MLP neurons of a small language model. Each row is named by its layer, matrix (gate and up: input weights) and neuron, and shows model dimensions 0-255. Each number is 128 + 32 x the weight over its row's rms, rounded and kept within 0 to 255. Numbers have three digits each. A neuron's up and down rows have the sign that makes its largest values positive.
Before each neuron's rows, "fires in" lists the words (lower case) most often at its 100 highest values on Wikipedia text that the model never trained on.

fires in: "february", "january", "april", "date"
L5.gate465:148115159117080121090170155112114103172148152111171077146149109101166153143168114112118120161083088147153155136089122141075060108078162137137131153091110195152097153142122113163109115098117141121108162088141124160183155123180085013130047211122102189125169145098151134170144171137188107129165114070150100179106136187087148116125107107116152156124113112130144162134167081136193097168166109157169128157147144138165093149145148113103117091159174134149121114088131089143127121164099159095152106141074150117164082113191113171111107105100169134130095153132142154064125089090109145126093103135196193087086112105144121106086161086184126155140102168091171066076103134123198126161174152117153187152132119077109166137048213162151121075148099086102186152131190132126152148157111146
L5.up465:115110131108108113120129161097156121205160095095137165074100169105144135073111112145108188155126141089162126192138080096109109044131119085200160170142141157139126110128218054149099128056148170164122205136173154168127118093167136107149059124088121106099133147052168144145150107138129140127139125093141119141122127093094117089092092165105188135136087132105097133181169125152124172195114099149190086158162106144159141145110105165157124142196142083100168177108164102108138116191073102080145082134092154167181153111143115169076168108163104139165067092199112108126081113079100138066123111144153153102102094156092133109080169065142130104135129149147165115083132186138174136128133136121163196187120164090120149181137141131163105104149069111102155125089190135116154051153097160

fires in: "since", "london", "money", "taking", "figulus", "chicago"
L2.gate215:143168142113134133203102123082163148169098162063109124100152089130157122171108137169158117121107096135110155083147204109096153119132156160141130147116100133169153093151083178149119160194183082111173127147092094127081145161120128168152161156124061109099106136123173156133180130125094179174068112178141103101140130155094133108136146110123103128125156177119089091150161100218130154112050156051083120089150071101136107127146088124131069131149096103104172114117167168170095085127102111108088137132090159190127136180104132010149154126131154147145091176135156107151203152147135132093132176166128138167100165107123156141144119160144131081154117151113130149094143177071186053138149131096152130117106136125099166172140160126171173149153109090095150139102091152058122165121140162
L2.up215:153126138150173083112095109116156129114127173098160108075123119131133134159116151149197114119182124104139101086085156135070133139171168126144127188128131113097096098126144135155119096102166164111134167196120096117141146137122087148103142211158114132027176206111140136138139119137111164141127085120121124129133163141108130112131122137109075080139163149133140109139174108117192162110112159082069116116121121138073151143125066126093167163147128145088191141121118094107078121155103072134109130174111191140130060126099123092100101083115151086133058106144156156140113186122108069158110169144124171101115124148173131133169140180123128062135178145096121148118132087054116143142122183092168116069037125131138164168112167157134144134155109065151098195147131143059141130147167118

fires in: "it", "windows"
L2.gate149:165102175167063077093178119174194174137130132153189138151100043141138127157154172124170114139122083100139118115124116142084124160131124154082117119136135096091169054101146097191131128127122157155144106175216162071096083091135158147168155158141120107107151118145116103076135112120168115078133139113084066088133111102130100073114133154095103146068102158161120124142158103158127101135166131123157113168153086129151069088131127105091091135076120127132095141143129141153186159127172096048166123163109121084077117084140126171181096111113122190143107143143078112131167150136168071120113163121102174135152136134146146148148050117136131115146129112138129132152074152137117100089140119117118095080108090143128081168109156106172096118105142101075086143121114148167164125118113133
L2.up149:159107121166066096165122079108155129125098118140112091142137062111117112083111169139049093163126077095108136092153114173100123065135104155120172142098129073084100052103167114173142106134132095104099141155173134096076170106145124112081112155086127077066131093144096120166134117134161106134164169116119170127125080148129103136117110082132152152062099161112122178088200091125126131072104142097085099166149096120106083055146151127070122098120107139113126117121117098129208129091161163109116068180151097130144211186114123143152084161074092167118090182106071145089179090143163131124136102125055145163152154182144090141196124171146126126123127191122137099116055195082171093084163126135150127145130122143106038106090152086153126120115112132130138162116113125156158101143124077

fires in: "after", "by", "before", "when"
L16.gate1142:158117137123118139209170156172109094167101126155157105104098089124085117202167160134152115165169142122103179161086181154156150070171134161145109122108147166144088129098112156120166173091194137140120132089174118152133165187051127157128145085143153123137118148133094168176071124160145135109127159145109176173160138121119127131049140149166120077094133105101144150171102125132133109105121102130102089166132129151054092120191109175120142092106103106111075164188134114089117091162169163110087135099161086118100177084131101090149113184098118165139063158117133123102089144112144154146058095098116139060196082128135146091106077164116125199171111173095112148187142135133145099110096176098126129152124106105098144089120133120149038090166054110186157099111139147095184104164113157
L16.up1142:205151128180148129118183139136070156155125179085139149163188129167154093107082139143132149101170191167129128158100118147091146160093120084091182141140156139133088192169138136126105059160173054048100115113147150167119192206122135124165132114157120127121152143164070136169113157132082108130079087110113079101146128116144124148162087123100140147106167079086132135125120075094102102124138177080161073074151082177168062082149205141151076119127086107063115127169130117143114125097137148000147091164144135095166130145111095118134137152134157091138114168089143108148150134098151134172113103152186140132164171100105114108140114057109113093112120149137139163143191101121178156174124140131084093117132134122091125163121126124086222139086160185109121142116068134130131156131170161

fires in: "up", "2", "thirty", "war", "cover"
L2.gate563:115104096136133112127140100144172118172088112057146078096155088089114077158151132154121086138147110100126099122166106132117181076127127114139142187157138093114149098109070114086082185155103115102157040094107155121119141139149143098130127141175140099089137129147098103118144149100087157121107123125151165167120169134082145202132141130098107114096121134109105134084156069085082155121127128155084071077152141120109128162157165105121114175151142090083080133059057144172167158139100111111144118088154162128153124167100165127162145119108122081189148074126173138087147108101126109119173125121095211124117117200129180180104177126143189064093120128110115110077104104164114161092094093145076149084042137167144160148165149114113144162111142092197138125162176136159119125156081062
L2.up563:115168133187201110114129107104145176138121140096097118142139064136126130168084133118119162132122120106125157137111109144133172123098147075155064172114129131122162146163121106136131138127151121157125151019081184146123150138139128131114172154136157126121192048119126116077091120108170139151124117138152119168128144130139075118130154104090098129105164117104131132190155112105139142106123084191113181072123134140108088115176140180097150107082143072099121145101068115128090123175137082120066157112081137119138147170087157123152115137078193066204143079189122130088116116168120122101133165098116161158100050142152140158143203130183083086072137171130094147081164072162159106089106135185131142102103193109144161169190115145076147166187142130083124104149150101123102071137106099

fires in: "born", "his", "its", "one", "four"
L5.gate246:073119160129094148152171163102112111141141122174088172135144122103109138125172150113116120129080126177102075166141157135178083141121128117108114129132129100141135128067125099116140129173106198190123198170168152112087126174153144150149140097114125132135087113121133094162078173074102167111145106159149071138133119130124129083141070171149123120094116158082141112060117092206189096117138121108144168162097120172153117157172117142158138117155143159170138079167091136088134104127104163154157100160119195161122134109070100095058137125132171110096144105124104103156115145144104078164134160147183079162142156133105120145114105138107116129150073119133137158116137123115189127163103098105127168143178167179081144091090106102114174051089198149148203166171105105116250125153154086
L5.up246:123132132032170116172132167151111140142112117146128157054123144145095144136186101143176165141139151170161119172121154124170112139170119093120133165131104165169168175157111113121111161188168148130139098125105153114138126164099104116163153131178206093115110124103111100097108127091070156117146080187143079138123141146121112115062129164113158175146162167143120106099142066138131067147168136167104083170127080106154174100120171151180138134142139167157143147144063123147082102132100175153151120142184094128117153117137117118152106123119149115085088102102099168101079181137121127194152180157146140134137124119140079080113138101181161163101139140079116119135103146065113141129106143143153133130144146189142214123091109146153096107148118142118138133088129066146166147094104116

fires in: "17", "live", "apps", "marriage"
L2.gate1059:121086135087117125152078140131100064068141150199160129105094150113125101131127097149157083161124124096106115173096112112119122172116115068114155116113160116117155111137119175114084129111093159113084143135101157144103143119173132226102145123087165115122105173159179115153119152076098147174155132102108186100156191096121116134127125059142205135121139137138151184144129103137133131123114140140103152069131157169117120150122111110071128183075126083094157143124096111132096132153077163138131105064110106109110131137134098148142084121109110092126120140104166176090094092159111092085127115139097147173190147112126077172140092105167148124072096131131168115109137088075116169181132094074189139086173110088074153135103099129161170061097112082129123145108067145093112092168149124
L2.up1059:156090170105082111120155139134133167137141128097114136176125123143098106137181109083143166150153150075110106109114096108216114141166155074177132168179118166169130182140169189067126151183079095119114157149169095080086073137133108114098099119136109093083132117151141137114064095177117125144197122103159202122150131148154101109131150090128122150198191165095108143126125151141124087134124124149099139123102114160098035170169145142228111096124125087154188155146142135099091119227111146115146139087105111079080122095116151087164076119140134123097108116178122138102078120114155137138135098134135153125143158080150111104159168100184161170074064149125142140155153047097189165109080105165153168103117154120089128113105179123141110132130120050077080115149130096140119126144089065

fires in: "name", "main", "maintained"
L2.gate635:154177158159148127157146163071097169072119096125089125124115105158098121159197126162146106176122154108107090065157122147124092185100170069099098059177190179141095076111083156168096116116133177117141139109175137129144133150132142129188162122033145104195122123185115138088127144135143101082129124094126115126100100119154180117132127098133117159057141145085154130164129136127105078129101149104083083132105088107183176110105125147183133122125118147085175156109171140115154092127130122140066160101079155168105114088067154156081151069141167127200130185120127127082142119132177184175099106112170177184132123143087194200095135111114091096142114168173118114134111111106101086160099148101126116160119147188110162184083108125109171075159091181132122160129111100107137121125107161
L2.up635:141141149107184121114111145158126141092133134125110174191130109138128142146130183090143189185151102138135146161154120106085105152098179157078126122137168163134133098134103118136135063094112089109143101144118167094190096147135123097141125102065176078169131127180116160096099166146178102140129140113113181115137074120143149062098105043097144146100130133127156116117146070108157103132064190132129152148084125066114159087122150159130151136124105157100111138135123137092152095102130117170100175131124133098081090134116154132040127159114150161153126160118152086188139113130144075158138138096180104134170116213106176125146141127094148187099102172074083127082133120088185086156067167131129123162121198144158116128123133114133030082139114159121135142115057091097164104137136136

fires in: "it"
L2.gate356:132121139130069106091094133109098095141095195128105180152154152064142147118126113121137095154118142054112061115164137213179138131147104147149136123080095116150150082103080159115151083139159165159113117142171187150147114112124135086157188130144166062101158145184114178084185131161108215101122137161105169153175153151157085137132174112150130147170130126147037092149108048063121099174086197145069127095182127177069124103185134198148149106135199167147082148132138108153093124169102172145085133146105117105055149142136107128130118199121142109118157126105154169132091146143126174185066052148153109110137140121153188122086147133163163122119146125127115168146109117181116100125219171136093119108138146179116131176155147086131103125135117084072132114162116139164136139129111181
L2.up356:122190157041149143175103186033069146125158156125116100136099112127159129120138139100106156132193135049176165121145096088143159097128055164130173119175130115128102145113149124130126165107129090106150135146083140150150047067096154077175091095161073173210120149139124059136161150105146121181092110077134069098101143162082083158119149187076065133117140112101116124168152100089114120129131140105114151167077114121094144177129104153088095123130131114083144146093080094153169119111133098182154082083145151118118148069061173174158116082147156156149137126122121127128130152179147077131143131081086141104098098159128130166115104128065114125131090155090157128100143140086175161107101160123109075152126143152114143146144075157137133153104115116139097111127169120137132149130141122

fires in: "these", "such", "present"
L5.gate530:137110173124063120138107127178129177087122091106143153071109129129095144075128139134141094090163174150172146170082102148155114096124081157122125100118105166120130153135102151111092116148135111072121236164108032107130147163148166119088056114110125103131159093086158097166166212146126096125132150157091082172080104151144135164105085134124150117095115177098204152140082137158098189135130107146163090143205122145112086158141098124142117110131098162181111117133121110136079084176157122095135162149122118174054095123102125122146164133140088144137139122129157141118095106128084140125106155139124133142189119122151088117127136106102108109105075173109190132099143082169096050098106113128105131132143140154081143130130135133133159172140124072115147127083165165093137088110145167
L5.up530:118091093122170135153090168130124182142144099169161159142127139116143139110044168200118188096168142114104124182124141149149180119175138152125110098176121131150137099164094121084154142157139139152121159164167134069171099109135170104113116106150184145088104134113125129174105138167131125119182151079092148167176194149131082133103133139151151115118156182096112165091164170124095159154077115142180147149121120105137155158123151123128083121105097151096109103118136124096086098136105122105147180195113137109134144097149172081161069143098140141107145129109182165187144150124137143089107095147129131153202106149124089063137093136133144164176086133079122139064061085132176091120103166111092099110083190143148113129119122116148138129096127163112169094109069135118054081055182110

fires in: "his", "the", "its", "their", "s", "whose"
L5.gate313:115083113101113111112173107130126168165134119123136000143214165136181048133073112104146158137115154141124076102118145152160112103142098105126107098081129153106127105100120142162084136112096115121113170100162134127159188185140088098154134137140144182114150150145171118170143115089107109146101126115082130162135182128094119134183117092140123124092120127178057095140131143113159086147127125128092149116099164136174090129131076107124175138130101098141103088182131145080113122164188161102166145177068162120104188083114143119176069059083188120156150111088123146169129173146111117120143139239130122113043115090112161148113099107111124126124079120091131171142121119168158120108116074110157114150146126177147105143136135135186110160097150155100092183134149016101151168147115144
L5.up313:026174154071134166148164156156161180126153148136084060154119103155134115147147138119231161146124169132082123170133097163109090180195141138110133080096139108174123129068106093141084164098129114130134115086140142064154090160151153156152145187099114181045137108134138170177153115159111112164150201132099141115166097109147149119161109141099116167174155167132117100153139108096115086156126140127126110131161102139181103109098110155105152187149140108168143145132167135148129079122125107115177080131162122145153129146139110099132102118050124148118134137127176148100110119089175161152169167148114101196078138119125060185156164134147203170118110155133125109080115132149168142171089144096095107125151121107119061085132109130086116139109111103145105084081125126097143093144094172

fires in: "000", "would", "los", "2021", "2022", "list"
L2.gate1222:044153139172165135093106127105157113128101088124155179080207112137111090149108104112201141117141122120134185128125131129124164080063132156146138152128067073146141129098099155137131170129104140152157144149131089122132114138155158157163176119098168097162177122125153156110156106151175129111172067138152198168130117112151186106129160129132127082126138101161116088211109081101132167163142110156113169123182110109159155132156104226095094172142130148089175128142117170105144101184091109097082162186116125138100146116136077158119127064083109138104133167089136132095163161128122139151133112100152122086135167093152064160126149129172161118148082154168131133192103106117141117140118158102109103125143137137150080138097158187157134135139154121167117108114143077094050139142154172
L2.up1222:115129111127128141118191147113142171138071069110023129184188168176152115155150159091098176133126134086101137200150192132155109091128143114120134189124131142107169132091121164135152138108092160119143142119114099140115172154150084169198198118128110094169130133134102169170114087061166162138134151135144176100183130127116167162137104149058119107114141151138152119159115092152204131090094072137116119108102085115143147103161142118099119108146160099100173106103128155107114057191076057075145090174155136135111131097132155059143099097149107135114127129114103148117101125107129133127143147107145091132111120058183159095121155062161101130152160135113224148144150159150155192152108110101100137094153184138160098079140100107110088147139088149205146127150116137206140105145174165

fires in: "name", "relationship", "character", "marriage", "rival", "old"
L5.gate1313:126151130171130138118132153097113146121113164083144119109119089148168167104110161241081151125175134131146142078162126089124128180080167179109122161124136098167097094129157101190118116153158156139130139166135155128110104113133125167091127182089134173098137098105087112101100149145134039090131153093104071124147091114143151142127153103098139159121152141094087110159102118185116139184167131077093095101162056182162186102086119097115129133157110150115109127083105071146115119157184126151145114105187124128137136161141160096071144143151156112137137166045165197140145142113153111129072158105119146146143137109147165164111088116137130193150089081145114137073200115127157071118165082120154052127114194111118111095147168112138065148097098118107179146168089100084182058137098104
L5.up1313:133101133163151092117088144096123135158087088131095109156126123117130116178138118140137134105156146156157121143128127143096112153077133173137073132094100148142051085151092156125141163191130158113150111157093111089059083098088154118166096180126110115092087120077112160161145162141148095073175133101124104182128112098167167146165158131147120129133145154147164133168116113105152133185175170114125111147133143150150130091136156109079145108206178156131057163121196070148120154096101140180076143121116086132111120096079098114103140135127186106056131058120117182146159116134118122115144119158178119138092149123118127130053125116099125137130124093126099164063127147090170095080101090113114093141089196065158154128055159146159100099068125135167159177130116117100243124123171137

fires in: "government", "council", "board", "bruynzeel", "valga", "rza"
L7.gate372:224119125109140140049090101135128154132138172107112175152157113130150162170158125054115149156096176172174091138127158146104213152035071118167126154082102110095164134113098118116156128119114158148101101146123143091146159111163108133080046124142172138186158099092130097183142128095156080192101185143106134130119127153109190146103131107123133180076104086136158126134131124100122090172102143135108120086089140050171098124161126151129163076175144192134146097136151158089089103142135174112157127146092057126121099137172150119149168126115127126137191103128165116127147181115105057106077174152067143087129113109096143099178095113165108110088124172069114146135163095119136082131164153122167045125080095132212119113136145167077085137141196176063179100177160201137208119126147071
L7.up372:141111100179126180131146051097096165160127081161144151178115075130079203159108152074137138107131105197202173087119146083109123062119105083159109122165182136111152179098095136082187145140089112101147111099119102124134136150129085148122115092190137078153138074108112081167184102142164145098097148110094095036057129094159091128101092127111119134173159114063121071145137135113148168091099094110191090133122107079132140105142147158085135118148169149098117117124106124101063103187171110119123154139081095177144062101090100106118158130121173144161174104128104134139101111079088167113085144088057159114094052073119122084158149131144084058085148131118137106141165151154148111141176179117114118153125135103177137127153102120156129101145181126186152093110110164127118143116088120

fires in: "film", "during", "production"
L2.gate873:164105114067152141128126144153130138091167160136153150156133126101107154118129135128092091137112146150092162112086116153058031105105132132102059153111171159146100155131078071142153075113115116064125100152171096126083064125153135145091172101091070081155130104130119169133101119150088094108127082134116083085140102169084172187120108141108172172131144162117147094124084115115108166146123122118131109116102080227139115149155099096099125193130121179145123160118169171181065098118105116194135133093096123189105157127089109096154147104188141141170150129094137154162125145113097120148139170189132114179076148079186135176080175135097127165110162162107116123125144156088137166131148060121092189125118160145113135113162097108150117119178132096096143115099173148178150139107177167
L2.up873:103087135062161131146126133138158170182148183136094118112131125116151118122132158169147122133088150086122144083128170132093076175064119147099097124146131091144117198124152081112201111123131145100105125100135106115093120156071129086123172098174163101194145189170131109076175051101131159136070086121151123140155077160097173083120041102115194153108186116112141146094121072126112023176111135150170132144114084124110169132126167124146119162127152134154153131115142136129160104120155153200142116162149124094129106120137128078151166128157129073079169111109150151116100169128084102201172169127164084132103139116124127149102080140118172197023151151080140120123105139107046127099108129090131128078148179164100094122098136144122176116161179128130124168134129182090185119144176166

fires in: "further", "similar", "same", "limited", "different", "increased"
L5.gate432:127091142143087099127157132123098187108040101092160116144107117147128181153130193121109114168193110138087124124120105181096084137154191150147094149140145125128167167097122150072106120147133185120111159146090110134102202113076124103066124135111167096042093139143172118127141145123169137184088139153142077119192160150146115164090158148099118135148121115083151154115078144120139143093110167154101176113110088160124131125129154096100117105150131108116116054118107123115149126146123180088205113168075168050136182126074111099151116134137136189112116133117066112165097142136137132157105110121188169158109126088131132077091139114115100122112142130052054178133159126218163103182169080116115080091166086117125127125160124143099114149084123122127151114086108211142104145158093172
L5.up432:099170146196143144170161136145128129098056113180152142130111163131115117204155137147147169212105106151115147133107105108107056183185119143065124145119168159137125149098123108109097129084139189135115168128165090159114157141071121143105141094107196115096068165054187106113102177155170111137141146112125065123094137098134128096133119191174158112124144140076130173111093167141106167071103206092111083204152095127147126086175128144178122130056116117164116129189122125187111154092158141070086128169091120183158150131121129118072153154155154195090139157134158104202141149112143138138044088078126089086105165163160152086103102098108089146104148128075103157112173143186133136141164118155162131115139136136125216091122086133086135141119139147111156154097119161101099140152117109

fires in: "following", "after", "of", "before", "when"
L7.gate18:196118112139175115134159126127172138144141158149127091054136156149087183130144123122105115075214105122099188058105181145136179128119109127049102131126177107163158114065183110097143153129079159079110128148166119124107138103152134117093090188171152146095073082094153064126114109099172119125158125113104146224111147129158131144105112065129128066109124131161129169141179084166170107144138097150128139061120074112169137145154136103119081069109086105077130072078133195142160101087130132092116083079159129143100154136085133104147114102123057152127145144086142145097096095147121131079110083132114126125110054148115121101077138187135115138115104092078137115179153127147204126115090188161091154167096090111073118140113082133071086149181120146122106089184110174084141140146118164
L7.up18:161087105194153133081182175119100121139113165101182147094162128140147120146116213112101105083140103077133155139169098082129135085135129117124209176063107082179143119110120127138111163097100069141119175079095176116129106106122129124095110135172103143101101101127087140167070135125188079237165150160146141142107121174151096155156087148150127132111098121174128100068112132072087111111169102164143134094123104148145065148120118068150112175087200078080139161128074142151085169111122157108114185155099082096117082113151141124167103141163157126085107189144149116121141129138185034154080107144101133125117120079106176104121154185161128141169182098116150127101092180081102134135151143100109120163130064089146128164089128132150162131135135116124117165116088139172115109127075071

fires in: "high", "different", "what", "higher", "lower", "certain"
L7.gate915:134159132137120108107146124136100116114137090114178129101159126187130134181150164165119147143070144136166089143120080172135160100185146137080127123128131076124189068086128100149111136118103118079099113176160186121099129140109061087101149142128086151131125155101149103045121137136179162174131153108094126112131081126093040134147104117113111131197128087102087133128136117145186120130141112096094108171092092096159159118173148147142117138175079117166059096137136175119059071119158147117192147097179128085146192110145130134179158086142118133136156208073126054157143176188118149115118149150183130084152144133098123134108091127112126131124151161072131087110255137165129137162119099078100134105145109131166074056106098114074155150137132147063141196134146079076088121170110167
L7.up915:109116131100172153141156113163120091161102118135164113154129140128167099136101128133118121061148177173158130131103139106079168130149068109109114181151129132156090159108106095168074169102133099110134198188122185119106085121110108146135107172152134091073135110140163078088121099156124143186103135055119177176167112181135123098149104104166095097128120115070142138152111096167153136045145085145082154110161076118093151116185168055092158156186152086166145135085079130165093105158141170175099147118194145128194162142117129167122080144173184113137116058124145059112128126153138122165093117134174139133098104161189071114166098124109134085168205143174087157122148128177156146155158095118111101102091119108154110120124091121103128095133111117128146196088176098123151112022120173

fires in: "may", "january", "march", "september", "february", "august"
L14.gate380:169143139143190153108109100093158114188154130079140104128167099083085169160135104133167176107206141108146173144115086139094151091072031124161120138131114212128092139140177081138148139133136111121115146153193163116146116094139107075132122105141132122114124086166116175135131145133137188117144139100152116160112141140139109119067179066231200143112111144094114122190135113138146057170124068177060163127097106090139077163125147108118162091099113112155115127154096105068139102137086209136130137099122128106120216102130112137190145152162126084172105075152093177076070092113174126164106084176118114066144078120168110151079112136123099138144118107088127093181052152084104162177152120109170209108111172113153140125128167149136113111089105115206139105162167158144177151174098100
L14.up380:075111181129130160191108117117103173144151163124101200131084155121105188140116118158196194152117145097110149071118120123114113098074097128132026124119126141152121144145113101147173136099204105143099085119142163109206175146097130041170131103163156151103179072142148103129139175124100150131167098157118128092135123105177184120092124098078138131168114135063159079131104132129129109175055129152131144128091143144106093149113128100156124174157116147177153173125093111143141123098097141134095150125132126136117090155180118096153154137086110106140099121144085113102122095109147131144161078151112120106112165138109083101140145066142134172092134115163112104084096142140156161128111090122151149089149113050148148155112157154142132168101082158151105062100169168129142083157129084

fires in: "it", "between", "county"
L2.gate187:108161193132180096165192098128125174156137103152106087143091140141146119197100117150175135162076102094118104144195127113124109111113130106093174083159142106121157102091128046127116113145072139207163109169152077113128106104148114184115182186070140131132141139087106130097156171155126119146138116117121190149189109108083197079104092107116133136154132144111158140093148185109144111121131125039146097144116109056107130080138167120112148113126120049161119129144084218098116155150154112131139130124102101133106135190116128156125104117182087127138154171137113097116181166109157123147104135085164141104154131163170148144134161080118134082153140132165158167088179152151107090103136161115161139071129175150170081097072087139135132151132148143090100118107191103126039061133145133
L2.up187:114106149090209096146157068098087107127168110172143070142119164127143082169122119110140067171139125065127094137165116141081158102132123073144128166170112133137136127128134118138144135157086126150146179142095074130161068138122191128061157191151158110093170138125127116128148140139163119103099091166118156143122116126089151102084078080131145126142122083130155143106113103067191102166152138090124148126122154141101124128159167077111160062090141115147140143138121208092137178088136195107131156093098138085123126156103196138115113152177084137137127195131133121112188112117071117161106075048182157124123150169145084127164122101124148117132130129146114136143113145138100146110133148194141160079140148136192090121115127109138089117126135126070143109141184139134094122110142140

fires in: "of", "dance", "focused"
L2.gate1221:150137092101147065082118123182103111077128103143113140155154105129146152135089111123110159175140098177102119136133139128153121089141162103086129137170137140151096140094091111101106144153166135127120114195079075123171142163148164140132183139104128145139111148146091041147122117118132086079115128066164118115118112088125195172087162132135149091148158174150135120115114141129136135119136088126138093105137158135162102159170119162159087166129124109111093145145153235126092079130142050085124120132117149103131126160057216193116124074123118067153089162094103138099131101090124139095104132128185088149135089144112076129076198127109090134141102170118101166126118130142086171097138151097118063081182158097125131125109104146066107123153117160144123176020118160122144141097123125
L2.up1221:188120165149146104162078089101122104092074125135127099144129149117075160123156115116141126100128161101139121104152093206163160125141138137081066103095111196134164169078158134185108113151109134184109166140112125187100172148121155157099126151152066130133145087141141169116141097165164114151158162118227124139169175106145145143143141125111155132149223134045175175175153158134173122105116113106108110120097129104122116121134093180117144121118057156094125153111107115127094135132082136117125106150096146111114119136122119137138186165155100158100145125116153131123117162097102089175104164183127111101163147165112124085080154136138092195133110139117140139142103162231127108136146143132106112105101144100114165122178079102164103123140130080112149119078093139191181116149132137

fires in: "this", "these"
L5.gate715:109145163086084158097149086082161085146101125107112142155156143154172166083094145106142060135130153105141108178115098141127103134111127109090162141107158114157107191163132180133097082121100165071122076144152125092195129164129090090128069133081081170060158130145194114135172143085156081089139142097167193148174089118142170129093152066123084124115138126131193087107095098140097116176199193096211107179111082188123125119114125124147179132127076116202137104130109106129084178124115161081152143146138113146125151165111153152131136136132157156079169103164152072134143181102121112127105101060093150127125097142139133128091145138177075145173093104109114110092095112119200131143141142148065126111146158149104036152174147111122184119098111145156149157087115112123070098120139178
L5.up715:066144127163129162149092134082149211071104171110135119140102139116156120096125104115069169102188105119115147098135136150108115140149156091161156099123081154087113093110077152139158160108096107139134171076142097142142142148096156149175127156176116118074169120114082107114134141164179131126147117143102136100105139145097120117112182177101125135165149160110156101102093129143153220216127140164150182089100052161147122195167089133135067098069071071125125168105128153134144093131122119142111063156103139175107114124114118149118088118091062139183130194117186102156169151086090093105153090103116112156129149143113116118115153194206128080104112106142084181155133128169084083103192148109167086081119151179129183100134139161124132083157157106117148152139130147115082186092149114

fires in: "the", "student", "these", "medicine", "2002", "troops"
L2.gate945:083111126131114189064159141140123136049101107128164122201133113125129075153169110145182114121090117098133123142126176124133067093155095125132060095124153154091131158170084129111129125102090150115118069134107102092103142135119190158096126094126107148191080101160109139135201115113189127140224093157098116148108110171149173109063129063051076083120174090090104152135104119157163077105129115158095094112133165148138241146120146187098115075132124140113117168176141144145067111129103084140098185105191039143176132140108109114120139119085123116147116106133107156116093116133140171114162085145124163131098144121103154095096122120097130096083098125152077130131132104083085104161188155088131173098080142155153087100100106137145149115130160121125098162132158058132109140101114172
L2.up945:149135108163162137123149117084122125122137152109162130186144126116103134117141136202177101116123193187147128025213052149124150163138116129114161214202052127128135114136127156133127155130067108132102106137096134132110106105191127206079157130114124129087133171119120163142100159115089130104149123112113095102133106134198196119062157062107126146143141137135104108165112127133112114089082169137166162124115152176060148115134111131091127118127116089132128125190172181126121085142139137164144177170173128113143123150087131154144060150164180108089077157150129155155201169107126154148154107164125104104136166143086150121146148163160112107091189162103109133130091069104148133065180115157132125109151172129093086149174153209133081125094173071116133143133079100130174088184154152

fires in: "august", "july", "sep", "summer", "robinson"
L5.gate910:162122058128120151113140092111112136145070158107130143092074098163136119141116117126132125153140166159162133139119106190107150163144155109211147125172132135173108134090194144134144111092070103178131172153087150128152105167162150102105147138110126107157122154116129071117110141115125101095182085076091167117104098173182129135117176202193132169157173141123153147156115149115155105159123131176122200185085083174119096075155156195100138082107139066093157061139155147126123103144122207113191136127129168154161158113138071133087149088131112186117111119132152072121081209105141142132131066124126178145136102122093162118062112155174108148161153121092106114143124143220107133161130075122189138128077124086159150153090127100148106109168108117114110145177147113154156149136132120
L5.up910:108160095099110167129172150092139136144135162122118165117102092125125148149190108148147163105188131132129157117138175122087128178168125031145139117122161136151143172139157158134200130081117082162114176192083095164178116148120109146109117176159124152159163117161131107159122130113138123094154108116124209112143070153183103181093127181155165193133166110137138122161125134092140111156142146157072138140105101192095094120195139168129164110137176074099151104138077155093118100170082191130144171122108139135142159108147109140168164109130103169158085129136127069208100211124109150117171087133135173085140102160133123103102146130150087142137157145105157138133139162225090099164136102127180168166142099090140184131124101150123132123157181127154087092138108131153103159087084079

fires in: "after", "following", "during", "once"
L7.gate0:150149114140163135186165130114120125098157122116136153137137125105132134156084108131100134131139130120078139097117120150139098071149107101078108132106126138097149104099128160142139087124142157146147109098125076155130128130107066103190121178163140169087075142062140011108099122151103109139156087144172094102170169099101128133139143152187070137110152142140189164110166120095118135104161128152093166111114143133124103128147132114108086105166169142137112123127093120156140060152159121125124188114086083099211188199159124128150082112139167097145120171161153127143145147157170130089085088165114168147089179083207144143137156105102092196152119157063093110157084124132185120201163095129084061127110088160100156168154093148126155148167134121090105100101138112118159154169124127
L7.up0:076127094115114105119135130162120098124060118103149133116144057194147130104105075145140134133097120128089172157182130158081082104164125153173124128102143109161091118144141169143106108084099134120094121156110120141078164105119119112115136150159132103122106142116131151098128103117107120106189155107127145073108125115076139104122075111181120108087150085095113098162133042081155141105126124135137175110188074111157070162104124095052102145097128129121181087133136116150134086107154165136110207159092126109120162184111163172119091120083156149137103144175160133110081146093157100106103122132142156074178104122148063086084125138128129121105137128138060118130078091150112133169165110156051117115111094148124151160125152102171153128148080129157153163111055090077088113100105181